From a checkpoint of a small transformer trained on Wikipedia: 59.7M parameters.
MLP neurons of a small language model. Each row is named by its layer, matrix (up: input weights) and neuron, and shows model dimensions 224-351. Each number is 128 + 32 x the weight over its row's rms, rounded and kept within 0 to 255.
After each neuron's rows, "fires on" lists the tokens most often at its 100 highest values on Wikipedia text that the model never trained on.

L7.up573 [132 124  61 119  99 158  94  65 128 147 110  87 119 118 139 195 113 101  89 105 112 121 139 188 184 161 124 137 196  82 176 165 159 224  62 100 104 146  91 105 112 137 146 104 167 199  62 161 115  90 110 147  93 171  73  73 105 152 132  97  98 127  89 117 112 156 117 129 130 123  96 145  52 119 110  96 124  83  70 179 124 138  98 139 143 104 158 151 112 105 166 155 154  90  84 106 154  99 109 118 109 143 126 119 145  63 187 101  96  79  30 161 136 145 168 169 106 128 164 130 136 146 166 199 206 145 122  62]
fires on: " a", " A", ",", " K", " ["

L7.up1154 [159 113 120 129 227 171 107 102  96 197 101  91 143 133 109 121  87 160 132 154 123 129 152 104 148 130 111  71 143  95 151 134 162 109 131 104 179 127 123  72 104  71 147 127 173 184 152 214 104 112  74  61 147 106  85 127 119 191  96  98 131 122 116 129 128 127 147 145  99 125 137  56 121 150  99 141 163 152 174 105 143 119 106 143 135 114 122 165 116 152  88  82 138 102 172 142 134 108 139 108 188 121 101  97 169 150 134 138  91 129 121  96 129 114 149 110 138 105 206 185 121 141 133 103 193 118 125 150]
fires on: ",", " was", " is", " as", " were", " are"

L7.up258 [ 99  87 117 155 162  90 109 183 141  90 113 150 158  75  83  89 161  69 107  79 132 150 157 123 148 142 171 127 128 131 127 106 160 103 168 157 106  72 169  89 140 129  86 109 150 191 153 177 114  77 113 160 113 151 154 104 142  78 174  97 113 182 126  83 117 173 177 119  73 116 132  76 144 120 146  89  97 131 122 124 153 217  94 126 145 180 102 107 157 156 109 136 128  60 155 143 177 107 168 153 116 145 155 142  82  87 131 188 115 118 166 129 167 107 103 126  91 160  44 120  50  97 129 113 166 128  88 134]
fires on: " of", ",", " ann", " K", " dev"

L7.up1305 [137  91 123 119 181  94 163  93  93 123 158 149 105 162  68 203 118 179 137 127 190  71 152 166 164 212 137 106 144 121 104 141 101 196 154 131 123 112  95 137 137  59  79 116 112 180 106  93 168 172 178  67 146 106 142 169 113 114 143  84  88  60 148 174  77  96 135 122 119 110 154 118 120 127 135  91 129 103  79  85 138  85 121 134 133 159 126 139 118 145  90 131 111 129  58 161  78  79 129 183  84 160 188 174 167 112 202 102  49 107 111  85 100  82  95  90 124  97 142 117 156 100 102 147 191  68  81  53]
fires on: " (", "—", " G", ",", "-", "),"

L7.up158 [189 102 129 131 139 110 147 150 109 130 139 123  70 153 139 128 190 134 139 156  56 130 100 177 154 124 156 140 139 144  99 133 101 156 166 154  60  95 130 118  59  72 148  87 147 143 184 127  97 169 157 104 121 126 111  53 131 125 176 141 151 130 111 147 162 136 158 190 100 112 148 127 127 159 166 126  70 121  74  68 133 171 137 102 124 121 125 148 144 194 121  98 131 115 147 121 122  83 173 181 104 149 172 163 145 160 152 141  68 174 177 160 142 160 154 122 102  84 115 101 127 139  89 136 122 101 130  73]
fires on: ",", ":", " |", ")", ";"

L7.up2324 [174  99 133 145 118 124  54  92 157 121 120 141 150 163 162 161 122 132 135 157  89 110  80 140 125 162 168 147 123 135 108 150 145 172 152 102  53 162 115  89 110 147 127 151 161 117 114 120 130 147  99 120 100 186 166 103  94 164  67 124 148 158 148 132 135 113 118 150 160  87 168 179 116 108 105 127 200 109 109 106 146 100 122 143 104  47 111 206 169 145 175 122 112 135 131 140  83 109 187 156  72  76  91 124 159 121 137 173 125 115 190 179 124 118 141 140  89 137  98  72 101 168  93 173 115 115 140 167]
fires on: ",", " a", " for", " per", " and", " in"

L7.up2404 [156 119  86  71 116  58 172  75 192 108 147  72 166 110  95  64  78 115 128 102  95  80 100 167 156 118 184 159  94 165 102  38  95 158  54 164 126 120 163 143 106 179 131  96 116 105 165 152 123  55 160 144 105 134 130 153 208 116 117 186 187  81 159 138 149 147  89 112 151  95 104 135 119 100 120 183 109 135 118 155 139 154 147 107 125 146 134 115 112 139 140 113 148  96 131 136 107  91 103 158 140  87  60 170  61 124 116 154 144 137 138  71 153 116  79 103 155 163 147  97 102 145 130  58 143 153 121 186]
fires on: " and", ",", " that", " who", " the", "ist"

L7.up1422 [130 148 132 141 108 132 109 105  90 142 109 131 148 152 121 136  80 124 116 133 122 118 129 165 115 103 135  77 136 130 146  50 177 114 102 120 164 125 175 124 145 159  84 155 159 157 155 105 122 122 108 126 132  95 128 143 175 125 132 115 175 107 112 114 133 146 171 126 179 154 118 113 153 101 137  89 141 129 126 114 117 131 202 106 146 132 171 158 108 127 138 186 103 145 161 123  96 153 141 115  93  98 145  59 127 155 144 111 141 117 102 109 159 106 100  59  75 139  80 129 168 129 100 101  97 139 149 126]
fires on: " Al", " San", " in", " St", " al"

L7.up890 [200 132 121 180 125 161 117 140  93 208 146  92 135 124 135  95 123 109 154 111 169 138 108 160  81 126 173 116  84 141  95 171  86 200  98  78 154  98 112 127 162 101 102 106 159 176  95 146 176 104 103 132 161 155  91 119 218 114 167 173 111 198 130 117 151 120 107 150 123 116 156 145 132  77 135 170  94 159 134 116 121 164 123 119 128 176 145 167 162 162 115 149 125 122 142 130  93 128  92 118 147 100 141 127 235 156 154 133  83 131 116 103 148 134 119 128 124 140 153 103 140 113 107 103 160  95 102 104]
fires on: " of", " were", " are", " recorded", " made", " and"

L7.up1602 [149  87  54 171 131 177 105 136 117  72 105 102  89 101 106 118 115 183 101 128  52  63 115 189 123  85 106 110 198 122 143 120 139 125 144 114 155  97 163 121 140 159 122 118 105  89 102 147  68 122 180 154  96  96  79  99 116 120 122  97 162 169 125 171  67 103 122 169 110 108  97  74 172  83 110  79  68 132 134 102 149 189 131 103 172 158  97 125 142 171 125 105 145 142  94 142 146  75 119 180 162 170 132 118 137  75 101 131 122 156 130  95 164 123 134 106 116 118 118 165 144 136 127  72 116 120  65  81]
fires on: " during", " of", " the", " in", ","

L7.up2418 [123  75 137  99 107  93  92 138 107 131  77 185 141  97 133  99 106 113 148 107 136 130 150  68 137 134 137 181 110 105 147 153 179 100 130 163 145 120 114  99 135 143 172 186  75  77 132 114 163 120 148 112 176 120 127 144 192 112 104 101 108 175 142  82  91 148 145  74 159 125 104 112 143 132 198 117 156  82 129 137 185 159 152 114 116 176 106 134 189 135 125  83 189 128 143 121 133 180 128 135 135 104 116  87 159 163 151 190 105 109 119 120  83 126 192 111 110 112 118 141  81 156 147  93 116 131 132 164]
fires on: " L", " K", " V", " T", " G", " |"

L7.up2523 [207 144 153  72 138 103 160 114 126 121  87 107 148  58 115 127 142  89 138 153  91 144 197 129  58 130 119 113 133  95 144  94 178 112 131 114 128 141 103 133 147 145  86 160 136 157 150  70  72 118 113 108  73 100 169  93  85  90 129 129 123 133 171 153 129  94 103 133 125 161 164 135 180 107 106 116 148 149 103 121 204 113 135  60 160 122 153 143 156 136 145 116 145 159  82 183 141 127 132 143 170 134 134 122 111 161 100 160  92 110  91 121 127  84  73  54 174 148 113 152 198 102 144 160 127 179  68 128]
fires on: " M", " ", " an", " m", " Man", "M"

L7.up1641 [115 134 152 124 136 159 101  87 169 168 133 102 118 136  78 116  47 143 113 160 127 132 133 204 150 155 148 193  66 126 146 100 108 146 116  84 128 145 148 159 145 112 163 143 115 134 213 157 176 122  57 184 204 143 108  80  95 138  85  74 134 117 123  96 167 150 143 169  89 132  65 114  95 132 186 174 136 192 126 148 134 139 151 156 172 124  97 158 149 121 143 126 125 139 121  84  73 161 105  66 152  75  97 160 131 118 127 156 129 124 144 114 145 125 105  93 160 120 149 171 161 178  94  87 132 118 118 132]
fires on: " and", " D", " de", " H", " G", " the"

L7.up362 [133 128 129 182 155 109 132 152 112 158 142 189 105 132 116 155  90 111 101 167 165 138 128 151 149 138  44  99 122 133 126 111 116 173 163 105  94 171 120 157 151 111  84 176 135 178 157  84  93 145 145 135 137 163 164 111  68 131 131  93 117 129  72  96 105 127 138 145 147  93  81 155 132 171 180 100 146 144 125 118 158  94 107  69 157 162  86 116 153 137 100 127 165 111 114 114 159  87  82 121 143  85 133 174 138 117 127  83 193 206 131 151 123 123 140  45 148  38  67 147  86 134 110  63 121  92 146 164]
fires on: " G", " the", "ly", "-"

L7.up256 [187 106 175 117 134 113 116 114 164 166  84 198  99 144 105  76 113 153 195 150 148 134  96 137 173 136 127 143 143  96 105 142 132 109 183 131 167 136  95 160  72  56 155 112 121 126 115 168 109 110 116 126 128 193 122  97 124 176 153  90 106  80 155  98 100 132 179 134 189 106 107 149 144 187 135  94  87 188 107 104 146 130  96 135  71 109  95 159  59 171 142 106  75 100  90 133 166  83 138 101 135 140 128 127 106 183  74 135 106  96 104  97 105 118 191 126 149 121 117 100 128 139 122 137 135 149 165 126]
fires on: ",", " a", ";", "\n ", " |"

L7.up2079 [189  67 133  93 101 143 142 145  83 124 136 130  99  96 115  98 106 140  97 180 164  90 161 133  93 117 165 143 112 113 146 147 161 148 190  97 128 189 135 140 147  99  73 225 126 141 206 199 148 107 128 150  64 159 105 160 134  77  88  96 158 139 143 144 156  79 126  92 129 122 182 135 137  94 121 163 148 129  70 165 179 112 113  97 110 112  93 159 114 138 111  92 118  71  71 169 120 145  74 136  92 114  97 172 100 121 212 168 115 131  84 179 160  66 109  81 146 135 159 167 135  99 163 150 111 127 174 105]
fires on: ",", " |", " The", " I", " of"

L7.up700 [119  91 192  69 139 156 181 132 124  83  89 137 111 118 137 117 100 109 166 103 179 123 101 128  45 159  79  95 159 115 212 160 116  78 156  88 130 150 113 173 148 166 136 142 155 173 137  74 122  88 114  99  94 133 161 141  91 117 117 119  96 171 167 123 166 125 121 138  93  93 119 159 171  42 134 132 114 129  78 218 132  82  77 156 136  69 140 205 101 140 180  91 155 104  97 159 164  90 141 175 143 164 121 144 106 159 149 149 133 124 159  94 149 133 152  82 146 150  85 123 127  85 152 133 128 158 142 122]
fires on: ",", " ", " a"

L7.up2543 [ 86 133 128  48 164 124 119  75 182 118  93 128 130 146 114 137 176 146 112  75 179 153 143 150 161 167 135 127 116  92 127 123 113 206 137  69 151 121  94 129 179 194 172 106 118 150 104 140 133 183  86 103 113 110 166 108  80 115 104 115 160 122 133 132 169 115 113 138 102 120 148 160 118 144  91  76 145 121 126  90 156  80 141 195 140 104 216 172 121 111 106 111  65 153 107 141  80 111 146 127  98 116  86 154 122 117 108 175 129 173 146  56 119 165 134 159 115 111 145 113 175 131 118 142  98 110 167  92]
fires on: " (", ",", " and", "/", " ;"

L7.up1894 [110 112 163 100 196  99 163  77 158 117 132  95 103 174 159 122 129 111 167 157 146 139  93 138 195  93 161 141 145 154  94 183 127  93 162 166 114 116 171 173 100  88  88  96 162 146  95  79 162 187 134 128 144  95 166  98 130  92 124 136  91  85 156 154  89 135 154 164 161 134 143 116 207 144 151 155  74  63 122 113 135 124  98 107 166 163  72 141 174 141 101 146 145 143 104 163 142  82 161 138 144 163 101 177 143 217  98 135 128 119 154 156 130  68  66 122  96 141 119  91  85 136 170 197  72 139 109 202]
fires on: ",", ";", " is", " if", ":"

L7.up404 [125 119  77 157 127  90 135  71 120 165 101 132 119 168  76 102 195 120 115 137 132 185 114 174 179 104 126 144 163  93 130 169  88 140 140 141 142 112 158 126 141 143 115  68 130 125 126 118 124  70 121 111 114 120 160 122 139 181 181  95 123  86 102  93 110  87 148 130 116 102 147 164 123 140 181 146 156  92 115 194 104 140 125 113 102 133 112 140  98 136 140 118 119 137 164 134 216 172  97 168 135 120 172  77 107  75 101 123 102 138 102 108 149 150 166  85 128 106 161 201 197  87 129 162 135 111  86 167]
fires on: " and", " more", " very", " most", ",", " a"

L7.up2443 [145 115  56 126 145 149 165  98 153 150 111 116  91 189 137  86 147 100  98 113 159  96 121 123 106 169 186 214 167  90 133 175 104 128 116 125 119 106  97 143 197 147 115 141 142 112  83 184 157 152 107  74 130 142  95 110  77  88 175  90 196 115 151  95 140 116 127 109 124  54 138 152 146 120 147 119 158  98 178 101 164 114 174  93  69 132 161 188 198 150 100 102  83 105 187 124 123 127 170 141 106 150 130 111 116 138 101 164  55  84 124 127 210 143 134  88 130 152 158 141  64  74 120 118 135 135 108  98]
fires on: " the", ",", " of", "-", " |", " and"

L7.up265 [115 125 157 107 122  93  95 164 134  86  69 138 185 140 169  91 200 132 105  92 237 103 133 181 196 129 152 122 123 116 138 104 128 133  89  82  88  91  83 149  92 164 139 117 101 148 165 167 132 146 120 151 133 127 141 213  90 149 124 133 108 190 111  98 143 161  98 140  70  83 222 132 142 104  84 135  89  76 142 198 156  99  70 167 133 128  91  89 113 162 165 154 183 124 134  99 120 155 116 123 167  95  83  73  97 143 131 118 141 108 146 121 152 190 156 134 119 132  54 140 156  84 209 106  94 140 117 118]
fires on: " |", " ", " to", "\n", " not"